From a checkpoint of a small transformer trained on Wikipedia.
Size: 11 layers, width 896, 14 heads of 64, MLP 2368 GeGLU, vocabulary 8186, 113M parameters.
Architecture: RMSNorm before each block, rotary positions, tied embeddings.
Training: a variant of Muon for these matrices, 9751 steps.
MLP neurons of a small language model. Each row is named by its layer, matrix (down: output weights) and neuron, and shows model dimensions 96-191. Each number is 500 + 50 x the weight over its row's rms, rounded and kept within 0 to 999. Numbers have three digits each. A neuron's up and down rows have the sign that makes its largest values positive.
A block is one neuron, or neurons of one layer that tend to fire together. After each block is what it responds to, as a language model described it from the Wikipedia text at the highest values.

L2.down49:575518525503504558459527503449571536490543492448449515564529499497540501534517400502471606533513502501486471478474406515503405511457461387481396504477530512452587419502488440546422541515562573478562475476458527527484481548510575394452534480534413593541477595510478458501534437518499437500
L2.down61:592416397619485475545496542443419525567467614552554478487547524449503541646526508539550529408527475455566470511398528468459439507436409418527574404522467414533507561411470383483416576516495490463467468462421489466474562441582578447554466515564480531519546586574458515467508517521530363405
L2.down64:486506443559485422526434521458522530527507530493480550550615546562428474528537448489429471572455515432516543573545544550504513488485497516544491434518428550410534479443396476437483423555523444502400510547582490540582511447473427570516431493457444599515493448487484528570428493538564504543
L2.down295:503516484467420521552511554556551513605379495529490529442493493547526472561500591442559461449552479391505346435410515460497450542580470423568605471489569475547511590467526466439442513549525498481515482523417440524595474506530509500493597420563526522498585546514566517453494499535440468486
L2.down347:588586487567470434490557546487528475610514591461512607519593548471506471526534469509392488524559483484486460496554557482505382494439496410410577492448522554452540461515492496457497562503501476519421469620506500477501485455542539514525495517468489435505500517472488516539491483438552479557
L2.down420:493485484532536505514566490489453447455469572490540559471546439484472532526517587497413503465569466528545528503457510401525497491525499455527457477448432459427531452537534602605489581426550534591465466590513459499507581570592554499474459463542410537522527484476475518454430414497487496499
L2.down455:518432561503488508479405466524436479504489557498544638543514513478505498514510474530518503466502433406536488445381529607486493402518529528498587564434453537529467403489420404437631523463501456571483489561517395446501519518475569548492513566510520471536492542451491525506476546553544564488
L2.down692:559544573483591478527422465446520552526499544484546448480537525492454581461467451564434536544572434426533486577595560503496484538447473520560525444499601543525467485464502484531465562425509522488636579517569499441498447562588498498507448432473533407467593610479480447448518541441460526576
L2.down810:547547481588434458508497455568595558400524508547509569464513510483584498477516532476558429422555533485566561531477570570539524477419524458515546493555598528520399488640449576544446576576451540469484450560508623507513503414517541479540582507508493507491434549565492452472594538514519628417
L2.down865:438535424510408535357449459547513461453397574515474509416457506474563529610535471516531430516592519522513496422576477543530411449452504452512464460641446547427546521410523473499540432557584531515458463544458469521512503543501427519520453471479532483576383523546536461421532328486506476492
L2.down930:501483558558596460455541474489533536511509533585470583560498428465556427503517502421479520597541554515503545511428582490496480515484467507414471517514461441494540486392500520576431618523469467453496565475475505474483397532452534488554509490486521456461498556500528534459422449564585507497
L2.down1158:418501477469523562538529547482589525581581523492461490445437510530527557516412466548377541507521471525516537458483532537514566528452511521492564512510506468515462440512543567457451568500503569434483443428459546512558485431470549442500539538390462517503477505570454450527484487546555642485
L2.down1927:514553632516509543552452415407408520570508551403460462471486576579508415539443456372476498463481355557462471514413558558549497594583571476572456439483492539527528502514520496460516619507502456487500596432626553471519452467527480527539503475569585481440523455436451526590563529484522498501
L2.down2084:417528586505420508504551504431424538455594453575488591512466513477546538484508480461430510485498528477547458494455447545469514499494432630466563467597492548441472568536487552493464569584444505463455518415560494524502532476513611611516489470430460499489406517577375499545580540619510483529
L2.down2228:478450474459556410603524560415519464521474499488392507544487494480534449603446496500455472519528447477558540416457491504495478497418444497522511456462438422512530479482454504517519520545524523520539492419475507467573579563596542516556554550501470483423489507626456453520612540499527543513
L2.down2302:462548423473526488504550483520510504492499525566534474528451445544473415517523428563434490468437587433493456504538507457549542486524539452583471569521504464529496544551466454500509529477489497450533477450610521501559531476419460486439536566474466483554531547503482635509469514455509539417
Mostly the = sign, in definitions and formulas (R = Runs, 1 charak = 1766.4 g) and closing wiki titles such as "= Name ="; some scattered mid-word fragments.

L6.down285:445480495522507521494549396455459489538510472386591594457463494444678474501487398615511442517439493534618459538576523499493458583453450524513548475504428453499459478450497520441535389430460497480523495542579442555552507510432535480480448541528559529485457585558506500440386549528414441452
Determiners, quantifiers and preposition-plus-article tokens opening a noun phrase, e.g. any, every, each, a, by the, of the.

L2.down136:577578436545554534566535428482553519479390422499452393531533516563396466508508466554446503579489457469514469479495503531561582509444497423583516415558581580473421470570519461606487590419500503478543541536478517555478579507565551479415523521494467558451533429418479449470535468467506555472
L2.down288:457475512461502448474552426393513497499504499497535491506475447523445447500487477537441505557523513576543537487508546498514494517498483419563547505534499535548434518451401439549521492527542554614518482567581490438474539433501524475495365459484486490496453470501407483531532379559409501576
L2.down318:477519486477543542510632516496510424502460552432504451455557483515422452503575529527530477467520490505456521466538485457526545472454500521517452494587468530492504461428537577496609472412519523511478430525537495514480510478434414520394517404560537510461501460407477471490438534471487506456
L2.down411:595422430529519461544450504571617513478479550459502452539480535465592507509528501411516506506460424384471506401516504544514480452520567516637477431565576481565558434521467517500529548471575538434557613514572480487457527470517577534485444516477483567551488518351567539536498568492512523431
L2.down489:492532438507594567459470484498515359574528519482498491460502594499435513594507591536534402472585557481452436552565502536478518492419484494489500447553618438585508552596492465544572474507489475562502492594516502527520440573489489485550510551609576471487442572478370458614464567595519506579
L2.down590:482462527568574456375529480587449567526553455504466628508473503503473426516505437454493516532537399573525487469463493515420532531517569459391467500562555502543474403537549625515414486484480487477474566573516566482570567521500571617507511458516491437369566447459427439480506584544507508492
L2.down895:623543535487567497497437343505581436589482617581536475459484488597500495582523421546520502488456529533494519425521497479508467567577560528526577472490459425561622592446416527478463521503468535459514440454522524510537510517471552457479533470494521531484503501520604546581509424512475601484
L2.down1240:475461443452549522491498530529486448517531441534528539544478510438616472539534426536482474438544381567533497495485583596508582402501570442510499564539623471533440536539454530564484471452539546448602548494454508531454527473508532453481444442582504427512481477503428525533473557457572475505
L2.down1248:559578426522535576481592560497456568479599446446524501509480499616456507526490491581456605514565492446501475591458466497531458526360486484560477494472557654615469487487557533527541519537476553502482538560488428596544545568501553447445516510557608504478458493483373447508492491481492494452
L2.down1432:561454476497576466413500502464510378421593496482515516537471495474529474508529655442447537527508516482594496526452531448567496518482547475447474478489531539492407441538541605500468395471513554406458511496500398598505579523515543484517505482537409507442568442437399525553572544583470519506
L2.down1480:566494597509518500553437409519413496507427461538497508458593553518525461466522463518483563503474446461528464524551542489578559571512470422506479468409415528507495453473551443453494544454547532554484465483429598439473486468576500496556476455419545523538432462488498510480381503536551458487
L2.down1496:501494478479554447531462567516640519436431495550539459481568516491468419465460498456556497445467484418503505561489474617438597436471404480578446393692572576567469413516596501578583461462441406583590460504516569534525472470512488517565498610462530383583460447453475473575462600502524492486
L2.down1597:511493423389435491493515511496557554417444552584532553584512450535534515474521457420458468527520505565555466502479501498499451421501510465506446548433463515544486526526534454567509507597554549580569551525434515509397487433502522523483409467491430499555538475542546533496549470451472509471
L2.down1905:536510517400567544462542507499633482559450510527498418440564527350499485441418474420482503480502458465476442499513519522518521547510562579528434501549450501471487545377517443407474520501526544554620581554482517566448520449525581444524509579499540478495504494495527509549551575548491507542
L2.down2073:520520524491589524547539565477496521459429515438455492353532492481435517532461518504483493555529428414478544465478534523459451563476538541568496458473484444470467531380563532457532375458450496531512483510571438444544542500445424490501406480468506479517500513432440499510444424441487519485
L2.down2087:535495528487483521526514570563544430514529465449462409538523521451507472508484583506509480433476552504451527548498456470562497519564490525489525599512432478402426501483527440418481483507472473496449465528500469593509512455541488610566506477520510504465500584458442386532529506535523461469
Quantifier or limiting words that open a noun phrase, mainly any, plus only, each, both, every, just, and the $ sign before amounts.

L3.down856:492592524567485491531399599435536454496470543502501567534639523474402552385458502441462469443577515513520479447554462443535559566523513467399520551549486559409493581452554539464474578501494436530450478431431468549584517439443474468453533503598531574622603518505546551433498431516529478506
L3.down1635:538496534604443485537557351481551452540442535555416509536575589447487444467473546501536539470512465522510466579566573539540577527472478561541490475505529465504595391414489504516498536457485427526616520498524558463464507566473546361497472562517429473458510475585543541535482511476499404582
L3.down2210:425546601472424514578482539547627504518521546531476607556580485490495488422448555479538508530539441502473520456472449533559523505466528434550435460515548411425551467454486479538461467559549530500489479504408496541446544524606467490535455559539537452562501450524512458432482488475539496609
L3.down2289:491434442456513454468494522532464525528533514504478492534438541382477536503487573603429493591477477550509474463412530437482433581540465483585441401482542409427537490470473497454451530496586450435524376507512506450441453552460547369628434506573501481520353467524470469506553378463413453468
Second word-piece of a word split after its first letter or two, especially capital E, as in E|ach, E|ight, E|uro, E|aster; also whole-word each.